Weights of a small transformer language model: 6 heads of 32 (1 for keys and values).
MLP neurons of a small language model. Each row is named by its layer, matrix (gate and up: input weights; down: output weights) and neuron, and shows model dimensions 0-191. Each number is 128 + 24 x the weight over its row's rms, rounded and kept within 0 to 255. Numbers have three digits each. A neuron's up and down rows have the sign that makes its largest values positive.
After each neuron's rows, "fires on" lists the tokens most often at its 100 highest values on Wikipedia text that the model never trained on; "fires in" lists the words (lower case) most often at its 100 highest values on Wikipedia text that the model never trained on.

L2.gate298:114125132095103158134104092119156121121111132134142107126110124187136083127103139147121077108100123122110139098141146160132148103127175122127099111112145137119114177107155097148146118087104067120147130139135099116109140153128120070159174142110095151118136098091102127133136146125190099135141111149120133123100110078155165127118122161120121140153152105180124145116142105127166127133108099128123170174129137138172140191095104094118110160118093124113119154123123121115126111095119156098095125169144135114160141117123095120104168154124103122079128100140142166156133142126160152116
L2.up298:146084101114119117132107165114137150078119117171139182120151156132122112099106141103122127174125113116072176127125164130124109138099127139115124126129095180167109108114093117145139149125128137141162158155143106115126083109134176120110153200140117139127142142139122128165089110100124125102176142091138082120131126163089125135131119127136130109179131146153121144162145119099119114151168183103113113098145145141141135116125139101151127094104113129128097143094111148136147108128155157154150120118081093124125146097133132104133165141081126166140116095136133067135122168091138123124
L2.down298:111128114107172138104111139067119134096164118100170107148175157092142048123156147116160151150152117170160135107109164123119134135159107108109156172133130122131098120108119124106118104114094087184195112063151131146115107103140116118111148106125123140120144117126130151142122116129100105104148117101144110091168140113108114120156138134126158096116114106132107139153129137118135139149089094148101140156172143140120147179138126089146119176092091124173126151095133127139121141126148136140163118124087094147122154117081122113122142155114150129087124101128106119139148138135148127111
fires on: " also", " had", " pres", " dev"
fires in: "also", "had", "devices", "code"

L5.gate457:099097153135149095149094131109146115123127161136130137126106091116131104128084123077127137102139109122127161174133108143112172136126099129107150149115120200083180130135134120102110124112107158152065166185163148159083113122116124125084156101128108142120163124088065111110140134143089111115097156119109162112109117133124132137123117134106143141144125104110137114151118090129151147164152073135132159119123133139114155167144082142110100102156095139102150114095136113116147145116109124087112126131144122163136134169137141149108140078113127123119150185144126137150142096123158129118
L5.up457:129121098109132138126136138109172135155142114141138117111142195104135144147097152140110118179111083104139115113122107091150135109118130131086076122138136114151161125164170169128130150137167103161086077159157102127109135143127105112128163162121142144111146158132100118163102138136104165157113088105106108151057152146120120145150134136083162118103135068085143141106077139090150139171099162132121099094118149148106171087113140128128119138155144127123080121134144120133105108102120119124121109150139111105164133118133144120152129130128141115141156158117110138148185122142110150128
L5.down457:108101114129140117130071142108171075178130173136130138159204113080123127124083108115139115103117095103119125141140114207108160145109129105129128104150086147124132141165129155124153073112129146140112155102138139141098120125149098125099137115133099137120114114145118150136184135133098150090125150137110127123127111131125108130141130137096134120117147100149178135169091110120137146182133147164088121148128127111135116160135132130121109112150124162122079111140180175136093105111155124091133165144150115142070127128141125096132126171126142126102138135126152143124091147108125138096
fires on: " US", " Ohio", " Michigan", "etts", " Washington", "CC"
fires in: "ohio", "us", "michigan", "massachusetts", "washington"

L3.gate394:170088108109103112135111119161124139122111161169125116122164122110110120129131106117131087123151138100115177151141135125143118140107133107087085122082125161155149094129107128129098123097085126139118157178133112144102177120126142162104154099131102137128139142073131099150152122166156099158116127129161136132132141120154154140108147130167114096110168102100119126100126132143124085133156131098103134180114125131139153109145100153050110163124141077127148099132121132129097154120124155138130140083099136112153145106153099091154113133151095145146122104085092166124109145111182108156
L3.up394:153140130163120141083157099055118196068126139109153106095163176090163146104140142117123136114137128126148091112119134136118159141132140111130127103127116112113163113106099115125104113141120114074101118111139089080166121142157193151133128126143099126156115128133107084104108151121124124133133143109130139106124159178147158110152106146103148175134115119109131166127131126160140116141131144168147106137110140130149082073155130127132127138107107106134111097134100115101135085154129152130120172115114142151105074136139124122099132129117143183169120106145154134169128116136170132130
L3.down394:150131139124127131126113146159108119115078123167127145127150158106142099096148112108122077162116100113082141119150146128113088113118117133144141148132115125098196148164082156126116075099144137084101144130089083117122094132137158117197117117152147128135119136132147121150095119126120182159148174143137113080123083121158183130121172139118098110110136116122122150109128137125152065100137127133148161096133120114124084118114118131104104156089152119108137162167112154154108117143146146120122172133133124157112127091140119113112134125132166111130144112147185158142150120162132148134
fires on: "10", "12", "20"
fires in: "10", "12", "g10", "1910", "1912"

L8.gate104:088151143155108135139144115141178096077121146079119154100140121179085092147110116126148160146167164118110128106155082093117124090121162113134104109106151148151078105097157137158160124150119108127140103164113113119120127194137129087118179152130126132159144122154140145116118083164151105140136109171135148138158135089143112105138122107100111110144105111090108131134156158114129129117103148099134151133136090163153107102085137150118118092143137140149122112094141110114171101115133113111115139113130123104099116174131101123131105142139169102169129105100165161142108115104157124105
L8.up104:116136102148166159096138084152145170150121106156092154132096094121119115169150090160120112155127203104118122128140097111114145101156114138102129155126119136133136197149113097150143103101165140133150133111142129113108144147133162101143130159133144115101121149099152120128107163125085122160123144125137137104130122111133109147162128103132111128143135115150123139123114102113122093190123085136136118166112126098117117134156102099118150133160130184151114125119115098122085106107144136106156153134097125144111218167131133141132111190133150158103094120133077134106108115101116118115
L8.down104:151117072119125175136159162065097154133070147141118129115132124130154129141121147142102073113093141172137141118133128159103135127188132139093117148121120155096154187131120063143079135145171143139103099132116095137127089113113139122120100111145105126113165132144132125178112117129135077145116148137115138155141140125156106101187131147180147100096143139113085104125091156144095150137142135100119135175079125147146106131133139104102130121095117129145110115095147127117099111127100116125136130105094102157128133120136135103113147123143164121142150158147127105113156099113104152106
fires on: " were", " are", " is", " was"
fires in: "were", "are", "is", "was"

L5.gate381:143137141146147132114154151129128141122102115145108103166112137129109111149126111110144141137124096046170138120119145118139125132165107147159144131098170123160090106133153118154191110147153147143128140125127132122094102124156166150146150092106090138122169134160098131138069133117148151141112107142096095113113100148115154125166159086099139140151107103088084172169093113140095150128118095154129122106107163150112133139167144119137167096158120140134128088087107087117084132130099110111117120141085079134118119138145124121111175112105131103150146132141151081111145156129120101115
L5.up381:130184121108101145127128116174184173110140108083188166107094138093148160109125092130143188148089093140113112121135120144148099124180113085101134138165102148119131116100141140115120149131113146111156097159117168159138132123135127155161162146135127139117111075119116121178110126119141126108117138103090137141156129125128154181116130095115147155101119151125084177109120145093157144162098134107118117132128117112144148141139132094113093113098166123158123142094100075099090162120087135131157106098121106113147117125105124127127164130103135093135147113160135132123134131123125115104
L5.down381:167115148134099156114113148110114149150126150123160102108135150165090138092118142134103110145099119110146113129170097139132118110106129111130114161125182102139122156119123148139139124082144117120143158141124131113107131112178123108085125128115135108142130101162085139157108091146159089148145104126111141125158117137129119116146155056100087106077144139112093117117135093111120161129069138122131095130131088114127100110133130083151137143150129189165135124096121120173084139084126116159134113153090141142175161149092097146163174139101115147117135098128156148109095139118125107167
fires on: " was", " were", " ad", " took"
fires in: "was", "were", "took", "went", "moved"

L2.gate295:132160111141122184130128142115138118118095141126157135117154117101132161142129120139130129101162073077150163158184095126100170076123092121142119105114083117142124083117120187136123110129150117099112159144122119086143116160157134158149173125136138148134156117110111106122114128134118166103112118129116108136138129152135119132114072176102147127115138123111120155108154108161133114105093121088147169176100160144109127123129096138078132153093187126151144136146117103135123107113116180156119137157091132109142140104122108145140136182156150093120115145158110103101113085107131140146
L2.up295:139079134168140137102108114097104087161152146139115156135115103136112143126171085122110109131107168130143095079172115102105121157128151114139156149090131158137119120119117091143094134147122088076129133118105147131143115098148182156162135112136162121102151134118116139104144162162144105164119115148137151111121128137127121113061119129104123143097140105179093134090124096115121101143105157119126130166123135124124109150111169114085087163137111145091168194140118142151106126095145147134124144158124084117092152126128134160137139139168151153143107130172145126186126126120131142112
L2.down295:132137131113142058120158133136105137122119127170108139111162128147109128115147127139147135128110127096143125139119115104127103131091141119117132134107120162113102123118148137134142100134140137103123134096074125120081143151134115129118118132132149084154112131133114081169134109153152123088134126142128114057110157172137114110155119136130167119103105169106153151083120158161101096140139049092145131113137134122140136125143136132167130112115086124102090164127100102126104086119125127100164148156159112110090105097098105094142150123154198111161167172116127163154123128160155144084
fires on: "14", "12", "17", "18", " Sur"
fires in: "14", "12", "17", "1912", "1914"

L6.gate349:114173119144114116126085101167180140111118121087134165118163153131135107158113130130161124133115116134140133036116122166111101152113148141155094076106117173136127106067136145146106132114140140151157119164157100107120133116126126134130140136134179114129128098129129149160151165109149092152096103130112132140136096146141133111135166098115093108147167124153188135100119155183130163128114150122113129134148165147127108133148100106099148124133137147124124105106134108089120116147136129138123098150147066150144135149126102123101120152078139129135156125118148103139083112094126077101
L6.up349:159141145106133114169147138123090147143110134109151101138166137112140129136125112087166141147105126078135072099120076104095130153087119084154144150116166121137115124100114141171138091140130095132123100122154161118116121106145175116101142122121100123164143149112101130138064193135125092109070101155117139136133144114132135144106126178139114144124158137107128134092157193100100129141129139132128113167111152146122140123141123120142142130132142098098146131131142114102128167161169099149131164103079116134150129132159149117121157108124186099147142140171108122120123112105082151119
L6.down349:143120149117100189146179170105115151087118165118107159096115105132152145094147100125156079136097135161137130101135152096078106107114149119141139142090134135106156119069113132160147158140171123115093081132164123135156106087138113112120147113159127119159113151143136108139112122086116120154122120135125123128135120151148139090145139115114095107134126134102109124125129144129112197185102131115115127156104132142174140100126121101149141162148114122163119163140092085121162151120128147122091132154070107134127152150144080129116146152134181130104098104105135123117154122095095140145
fires on: " been", " being", " were", " was"
fires in: "been", "being", "were", "was"

L7.gate392:119100131146123129108122115135103089160197145114135132150193137121142091142110151111163099094097120143092154115167116133162141177076112146145141133108135144107146148159177132093132109173116115108133135144168144137121133141135106114087142142095134146133098128105115133120122109144123157133165108157120145129119113133134143089107133157130139137144124135146108122159098122083109132130158131137139152176118093123147152128086160170125103177093104154157136164132127192118124092071125138135055136126118147131132124086126137095122174122167112123145114133084106138123106118104116118121
L7.up392:117122123093120133122130087129130126150135152101156143166145159123098112114134152140171141122121110095169145168127077138121132150140183165131146165122162114104134099139133146070165134103175111091116132158146152130131135098152107125142178116143125143075120126116105137093167156121084152130133121108130131133116065136121122147152144139134103122111119108128108086167120150084120137131131122141157113149107120123109129111126116166139170124166128115122112077069107133113116113120128073159096140147142139111086117105142123098138159115135111146111116203098110140148103122119168132180
L7.down392:114076099168179126080139127109165105164149148131136099136193098126163127129090094115159140136104118146138141186120093105139149105124161107158164136135112117152113130131142140132129104173159077126120140120127162110152147145108101121111114141136120078128064128147088133119127126090098134125158140091117126140142108131107119184116119101137118120120099116099115141093121103116088177139152154114083148087115137145089122155116129137137142125151114122126133124127146098148151175120139135149128165138100119108092151126151127126085118186142118134146127150100100143174138095118118138162
fires on: " James", " Ohio", " US", "ulation"
fires in: "james", "ohio", "us", "states", "george"

L5.gate396:111129118172080132183057098159147122096134102132143110104139153104071115165121094096124141175136169107170121115118139106141131115126100144126148121117134176144139118135149118131090096107151136160160119127162129120125066107114153134146160138141077146131144071137154116151110100152130106139103129138090085098117106101126119124104141130092134119107118112122123121105079140090134150151128148134152185110162089139153160126117135118137122100141106145142103155115101126082137102152143123113125122137118108149141162140147127112117156144112179119156137142128086113101118159120111087093
L5.up396:146143126145111131163157134084143126151118092077170114134114123096129121138138133130163137133108081081127151096123119146121130135104146099120153139111144139147082161121141136116133105133118153075104130142199145127117107139132146113119123137170131118144087092100184122141128140138141163121137109125118110089124121090183171108123139156105128121103174155131153162099139135185133150122115145149110115128120131124167148116161159190134110169122167151114092085113123140113149132156124137123093063124130110133135103145153102138172180100124139144097127142126089142120159137129092139135
L5.down396:180119123127125178160182156130098188127097156122121170108130095100139126117147134120144138155076139091129128125108145121110138110116135086123129124099097115107086124113116147103141125125160138096072127143157119097135118124125139130066146108128113086171167130145088075127108114081151114100127108137110099132137108124166112098135132124120128115091160149146107158127154111116155176133110158163132153101103102133152153092134171133136131134140133152118136165114111065190149103141144131093116133147119077105123142139139118105157158122117138123104108146116137159106125118118091117129
fires on: " been", " not", " different", " were", "writ", " initially"
fires in: "been", "different", "were", "not", "initially", "originally"

L9.gate4:132130120149135147154113128135117131133116070149154124159075172109132145144149122130122142138144078115175047153136137111130116101121154150130118100127134102106132096136162180139152116139122138162108140128127114144147150147125141129119155141068151154129138139089081138169099126093101144115169150156129117174110099129127135184171098159139152143098101138135120146153151141096087152128125141139130113095132131122093113155124106132121185173118114125126178120132135076120157156120136097150102116148126103132150128177103116126148118098112135098123106108115115083160127138154108093154
L9.up4:121104149136123118145131138128133134122119159103102125129107133157186127140137107120133180135140121162134170147130113161147092121116174160164157142160167112098153104125139112153082137124127111110139086152095149142130125181102095117174158134125118149167155173134126104160121110133104149154132134126123106146129111118145108129108141126106131149128095145101107124196102194119110130125141101166137130116136152120130123150141163069145163140110157157148130114113117133142098149090144080111142134121141131111096143166158104120119165094135094154146108094115124045123103122167112141105
L9.down4:127155109120104141139143131140131080112174135109149184136122099102144130129162120090103156146095146127104132094119096161112113136118153110147127150156139127157148135131159164168082163135137137162127171111127085103133128110139128109127119155127103116121139148135168140134169087164123092131115141158140099129123106122126109128119118109138112130109164077116134112139127135161143089115134131097159092126190129112162095138137116143105111084071138111119128134150078193132056130099146127118160161148107125113111096122106114119157135124130140116165129154131127174158081131121105112176
fires on: " of", " in", " La", " into"
fires in: "of", "in", "into", "with"

L9.gate341:118120084090111110146117109109119161144154122090144089130108125115137160093154165114137149136157112147155134119140097188120133079163147141092189123196150156138165091101121161139154136143150137130114186146133076162129108143112102107121158149134102114111129151123143119113082127132162082155146105108128106142086127115122106147112146129100148116140122112154119085111109119111157169083137112110115140131149101102116124143111126116122117138153149121147117142126149128122125110185103122126106145115153163187101111107112114136158112131123147154091155135156194144103123112121149141098
L9.up341:120100143140108123150140100114109120131172143124135134146089101130152180103108162164136147119137164155126155119075116140170112132122055159134130119117139164114137126118117129170088137146167170098145148117094088142093149066138127124115136107169113117117132134090152144159178167139158098116137126142161087134073118155132094122106124083145133101129143112136175112142134147125046142160123145095103128117100127141153141164156133121141124155105107132103085097114139145151087153116146141106128156136112125126132112119129144166123113149121133142104138159112140116130117128122103166100
L9.down341:170106185122126126149139141148113114082175099080089132147105137147139168128130147165084163149120124157148158140166131176144068159122125125138123173109145125119137100094112111117124165081137137118098113118096097128125096146136126139097147141130101084133093137148137117104114130145107151124117153130133123087158115132123080105128107120163096098169155111172155131103151114134099139131121173105154112141151145105102126134114151099128168138143172113102097126097142130137091168115137120114112146161120106158093140156178113122140123087102160119141124131108120169151116115086119151135
fires on: " and", "l", "m", "p"
fires in: "and"

L3.gate73:171134115132111131127135157124131114110150145125078079120136089108123113119150100126106172134173117093162126116152121125133143173107109125103124107138163155171161132150121123117178134155128156079122129132154115146142123128160110130132098155142137101149079105114143121130138170123110173126085186124146121163106121131149104174161079104151157156125142139120152137179132174134112146090156106094125128145136133136150120129116158137161127103088148110139152122128105116146120081156131155149127133149150147097111109079162107117122065124115149170116111110103157083124127138158112165143
L3.up73:157120108152088096110127098163152148113154122123113110108131102116119115178148122101112152127099103128096100086124124112109135149115180106144168167115140135162213113149090115113123153116119132117115107133132119127137120115126121166176184133116130154161088149124118089088141099121141110161115130125087138119152093138138114118109141142113146153121168118098151078126163170141105109083121151130100134140118115115182138096139146153098096129094136144159114146116102162144097118172098115096118101155146120129113125121135139135169104170086125144149163136104099147122086111143145135110
L3.down73:170112147137130108152131125129171153115148129120081125132117152120123131123136144140186140079108131131127113141143110110132118132126133147102121147156165161148159136087111041106123130122076109093158147102103155147133164122145132159117126168113081157139114103125112101082169131143116105199105123135128153139134153161143152064149123112142125129132170143109129140108122099125109150123132123104083156067132125144138135098140090162107140155138145171167118123123118122125104118113119133134145150122161130094134078131173141123154135137141119137108127104144093153132147188154153158120
fires on: " War", " Gold", "augh", " vis", " level"
fires in: "war", "gold", "taught", "warren", "warwick", "level"

L2.gate430:158091114137126115128126106102138117107144130128138134160112113192137122131135161172145155123082133130141127176117150146163117120149132091124147104096104124102152179096142096158144121096123125161127099111155137120150130120118115156137153129109098097138135136158110171136111133171143133107129148114139157145091107100140157133146120151156138091107115082131082092189125129136188173102117106101083144088110120176127128118125153083136160107115068110151150138126078159109134108091116135159117136139129155139144176128146144165128116129075096120112122130110117129143128174122114129128
L2.up430:115100101136137179103104139124112101154091130092085133157140126126107138109138130075076074163142185128145149154107126148135120125126173118102150151108127096128141177144146150154121138124121125110133138159086166074126113138143113126108164116158141129110146116148110142107086085156151129163156098125138111101117108119143110110080118128098128136127121127124104117147122080140122100158087145151160126141110166118167102153121126112144108115122129115118095150121120122149136128109147171121173137128097089140065123141146096134114153141175102108134167107152134127175117100165136149085
L2.down430:098151101131121115137118116152123173141109143116133075098157132107134114117156101113126125182131089146102175112136152135172147128156127137135120160157129136142157115129140080103109150161159149140151117142091122129102093145121173149092139108126093168109143148183123136137130098134127100146119098151136100153132117112171130078111088136130097130119140180128149160104138110129180124118174148123097116157132156140142118128141134182127083152106140114132158153114109114104060120174125125121124123099132067141127128114117124090109166118130159151089157139125126170128149119109086134126
fires on: " also", " began"
fires in: "also", "began"

L2.gate185:150155159149096127112110135121145119120100150151179133104104174115096153121168155111152084124104143105167155114100164072123102144149129106109144117147161175120131169125135168136144141148138157108128100134119137142164135132118158118134110152127080126140122113114129114161150114139146110120136164123088131099090117111133098169131175099129173140097116106132143147128157132155148161147150140088150139122175095136135140092079086115103157155163125187129119115112128139123084121090132153134122148165093101123098135154114129158130102157121132110124154093092167135080134130138115116153
L2.up185:142111155118121136083129103096138116127171157108111145137145125105108107123119152093110119103110121140138104091123166129119152124115101119177135114110095116156112111127162142143186158104123146171110084100109078154151144107091156133072127147112108113155133150157151064105152170116139153106168139134100182159115135150157130085137114129132124126129127127131121087175164117128152139098097122151154117137132140124147120135093138128166098143124096106132152130130109143185123117126118106131177158080143128129166145109170142163121109112114109151114125101142148110094091124137103076144
L2.down185:143158116090129130102142119120149102114104144106105138113143140127157136110152138126158132110093098172113108078127089132107152095139108154130120134136156147114111100127104116146092178083147110129152145155129127083143151145112109131165146090134120140125089175116149116169140162141120117138121100186105116109121146121095099126148139143124082129107148114110088179108113133123141159163069155118126118163080147105155126141123157080119124144146173145133102151160138130071160151133118093115112120105107145128157126113110089118121128151097148126151158148167103144168168117127138109181
fires on: " be", " are", " is"
fires in: "be", "are", "is"

L3.gate117:124084108115095132150161124149151137147198133090141094138133135117115177124113174154153097181144110115148115112130120129149159127110176098148110090100097108146106124107111106124137165102110125181115099142155197092187104138121109046092113101113119141115132148176133085175145110130104153134098121111115117133132099151126123142113114125109117133123125104135111152119113142158147104133141109110121122084123142157117141099086120102130124153125137136113108087128115122132167095100151116146148087125133157164129140139125110128113127135122109116145182100116150106121128157170121123115
L3.up117:137153105110098147142131166072153162116144115112161135120139166115150152195125126118141119148164155110153113097127122118109144124119167129154152110122131121134142067106132155152132178118101147158135147156145172099132124182089083072125167098143104175121099117155141086154121096123112160139101100141121138100123156126093113081116081145140125115104119106133092084138109145138171112114137118108152156138149132117127148122089087084142117115131107173130128093120132175128158142116134076153135127120116156137082130139130099116123152130109131085137148120130136138135151123116114116106
L3.down117:152098110146150091122134126120119129107123122120137122160157145132134109143110121097162094113143170093090160116127153112157145128145145107100151083153145094088105142127122143104140165094199155104116129141145174137192127122156112106094108095121113185141111117131114143154122155177109121125141143131146126134146124127113121165099153120096155049137141141145162117091120135131175135142145134134125139135114199123172119100165087137142139106132128112129131141132123128073143096155134146110106148107161145130134138120112119089128178149165097114143113130109144141171146168139113116129
fires on: " also", " later", "ometimes", " previously"
fires in: "also", "later", "sometimes", "previously"

L3.gate231:150152128134139106133126067118112146145099170144139133143112132104085111105143125117106125166120127116118086125120107123168157143124170138122106145154133136126165125103135101063129142133123181158089134143147133171132122127174124150171115117088141129170109105158127153121103143124148139139105136155179106128117102124066098095129102129102142116159146105161141152137105089099103129117123137180122130086136156120116097107108115135174158112115121108137085099119114140078105157088104134121118152132133140191126117129154120157119114125116135174063153142122134155117164105126116150147
L3.up231:119131130124146117149092151149175118127145094105152170118137075110151134116164084118135157142116123119095113118105109106129149123117125117080113111187118128156150144119118147137097126118100151133115132121123132128096144133102145117136155144099120108176140137120074140149135100124143143174112148163118133143158151136108106101148118099120137142133115158141087118109138140092118157134143115079144159135113092120128140098163133145147121169118131152134146085099083163168118078088136103166128199091142154177129116154184139130171142104122135127117114160081129099126114183155130144118
L3.down231:136128123153156153118106115138138160143136158129144162137142130124127140149160141144149137167112095154121177122117108106134111102123158143117109120153139151096153143152120162124102147111100165157121113066161165109100084121127134133116168109049164082128118114158146117158115149096129146158134148178149119124104147124101141094113140122098160110111114129095159144173119101146116097163180072142135104159123135146113111151130156123153129134148141120093107135099141140137097122086118129114147105163129171157136132100109090100116127153138136122132131163085125168128162171128145130184
fires on: " US", " British", "US", " UK", " CO"
fires in: "us", "british", "rus", "uk", "covid", "nrhp"

L7.gate501:146130115144134139085107158130147101091109131118145132160155141123126149122158130106141143113145136126137113117133142151114136116137098118158126124084098141184141093115095122153166174102092138131129094169159118126141132124092111092143156154114132137078132155086140133117126161083161173112114146167102134127127051144107171123156158125114102159116134148094127136116158113118172151164128164141140182121162123174122117139102114156114142116103143133148119133083163134132094150110092141154096120123134091176105139118171145132087133140115147155163116112091115106147130138083113107152
L7.up501:139145149072162138130127119123125128103120075138163093124130144121130144122156105118111107136089123173171151128141117115106123151128145116145101127131168150121112049151121094134138113104152090163095085128119146112081154120077148183131132148153102159131131170090134110143109143138147079141161139110105126137153126134208176107126135165118127153149140137105098140112095143137109113145091137163162108155085098149165144103121140137136178134110091145141103151100156113144158156134160109114148142104115143133152140149135101133135128140144133110090122141116112103156118149133100109136
L7.down501:128133149108096102160161145135123093111141157116144139124159123130108142111157117103124092142135130173132148115075115114082108119092137102151133151163120138153145108138136124124192129123185116162132116149121157153144090108150110151137163141118144106138184142142128118082101079152094118083149134164130136121149150119137119109109137123094138077189140121098109148110168141142101116185074136130151092177142108163132163118107147112102121155107127122154130093122177124141143135126161163132138097121123092135116093150141087141161151146127136133137142169162126117157125105113127141125
fires on: " is", " get", " are"
fires in: "is", "get", "are"

L6.gate97:111127106178117135140110135116111159112105133110115173090113160143107158113167101122148130133144098164181115094163121139152174158121099115125077112149102141116116112108166165202108128118149158133148148187177089155107125160140091112135111121106150151102124118126120119147143073185145130131126119100137091112105116116115164134127113118116137145123125142112172137146074154092123135165152105125169121117136114127133120157129150141116104104129135115119087046132131116115122109112112109116121132103161141114168131112115112149081138153112127103153163141155135132106139142149151134126
L6.up97:098119134141119121129138128143118137153120148095146147145119135163119142133133125179116111109163125130125111112139122172181092151126144123125086102113127109108178133158110086157113140112134129158092175181108081135156120156145104152078079139130111179075087129192077132139181113122126144125134107143120088132132131116113100115131140136158125090165104149105153108127086097142118105144118131099114160118138103142086118172160114140104127113135160131085139109129161113118119129107097147101141124113151103158132135083133131132136163113108095126125106152111163156146116139127178149152
L6.down97:148104129136135093147080139126118184097139126145137124148148147128086163124122120105144129113115087189144137144137166110181145143132140079119143140140129158107173081133115137123129167136188128114104094114103132111153129134167115137111103107125140136132091117141099137128143117148141132116094168109123180109127186135106102142111096088146125113151134163141148127135149141141122136141132093134115124115107127180109143125134169080139147145129164117060130110112105103100090143099148186116114156121155117153096144102148134140137172070126082149113120138131158147126123115095129128142
fires on: " and", " its", "'s", " local", " English"
fires in: "and", "its", "s", "local", "english"

L9.gate178:127123116161107131153123132120083109100088135140088124096110135135147133183147126123159151121152100153171114136181093086125107151159131162106164093165104144144129099085140120103110108139124156101096116149120128154125124123117124145165138153171157127129172133166129114140107184181134134133110117117125123127096074143087106147117133139153071167069143138119131121113118158108144132132097149122125079119144137099081100159115170105151125127098114119120123102135172126102140105149112120145113107148145135137148107193132117132165123103110120104118106108145138100135080128106142105123
L9.up178:138172135119101109130143105125124167132129125101139143130146129100133087096135106127146119099127144118080136101097086153165148100121135136105125135160094115113136159108161086121194172111132120120109109136151146133098147151131121119107126116143114177150125143084126164155139125140124116107083133118150143100159129103135119122114108149106156114145187101172105112106177124137165135088164080140137145102139129106168108127093109155154089145107160109129145133144098117103135159120166142104140119105118140136112142155097122123138169159115084207138131114133172099088126148130085127131
L9.down178:121125100125068081125150107117095148149124144103191127160146084144110152103107113121108106121134127151120188141083133161139145085143103073098129106173151133116128114125091130159117098079148127135129125131173120099155159142102073125159106178114158125150121135096140159119125134175112110140139141144118105151137133149124115102082103160118148170145134087120117138170108161110166121167100123125128133139129139108143114095090118133166135103139154102157120114149123113123166146122170137126116108145128124128159116108093120134114159162133158120105120161109102103132126142153173127158
fires on: " in", " to", "m", " or", " of", " half"
fires in: "in", "to", "of", "half", "orbiting"

L5.gate78:134128126129096121155136077118156136102099117126175135129144125136072121141146131156115115148106133129122103109123147095101157180102145142163098112094135136129121128103096114120118119131082137130133052127162100097132129135102156121115111101169112127165125169174173115119092140143150123084139132148121149143122121103111152146142160149126174142140186136130097134141122130148142129158134126082080122151136134182143133122108081099134125167104113114200117142122128135115164169149149109099102137159118111099168164122120146125152141122104128181124168124129108140112096121089129140135
L5.up78:100100115096121158161154155114130112133139120147122098126139181125140121134094124105155120163116126118142139089143128125135116136085094112151122076115105097184123069096128139118127132125143114135112094084123103101119151195155167163117113150147136122113118116094141075150097186130163117111130151147082130096128167125112143125121172134175149127126132115163099139112147143149102124157119100107112148106134179161157131117128094123145104113083147107143119117087128131141138133147160106108110120177170138153100149106146102104113140145084113153143138106165118135130149165112097119108
L5.down78:139101122153089163148171220090131139102116126130156137148128079105140101110140114103188097186106168123156114121134122118140118113132138117120096130127120123122114118145126125101137141109174135121089096129098125118147163152147116123108137110132134141166132166135135100129105152150134052096135137143147135137091107130130125164172143094103120108135165105099130119111105137138124134167081118105117100078128147140117137081116135131121139138118133150156146121118096092147111176134140125115178096120119116137119166114097098146091173122121183167124134150120123133144153116124145097144
fires on: " is", " has"
fires in: "is", "has", "islands"

L2.gate318:105151124102126096119137152126123136130072120105153176172146073129125127163164110086092120146124140138145115102122094163159154108134161165098133154149157108129155115132124145124151147137108168125085144129175142171130104137129110162103143151106136122128105058101086121115151111123136105156100119100146144129154110073111120147144106101142134138161136104103138121149052150127113110119144164105167131127149158102135116125126125125115111141122106106132148097153105138098118139087140131183097124152108154111114139138138069175180136168110170126125137114119140102126138133121139151119
L2.up318:107145157118156127133095126121106094089104165146139143162141149143121109144165104115110111137099121106116101146091153125146141158195090108141129074136104105099170123156097130104119196132130174141117123103129099152109140169119128141170151072103129108121172137105096138130134128138099119134105147129154109160134137139096133114167143118121086156123131075121095145103150115161127137114127088142141105088119173125093099149154110161119110123125112098132115109133156158107142155146114161166156140167094142104148138164145100112173133152103082139124147107128112133128155157132115134149
L2.down318:130132162122108155166125144074124168097162146099163146130177104144129105140131115105079120079118152091128175130104114115114171168143129136152121090110138115089133168171134125111082134087171162164111148159162141149135149133163142115150144133116121141153162109117117140146131155103094125134106117125116153130121136127089130156180110136112117099169140127134103104140110130102098095110128054148150052103157149125115131131138095104149154131088141109086132096151149134150120137127152099141121135109134105145131149124141130138157134106131122136096133132110109109147095180149131120120
fires on: " y", " US", " st", " GB", " UK", "R"
fires in: "us", "uk", "gb", "y", "youth", "chl"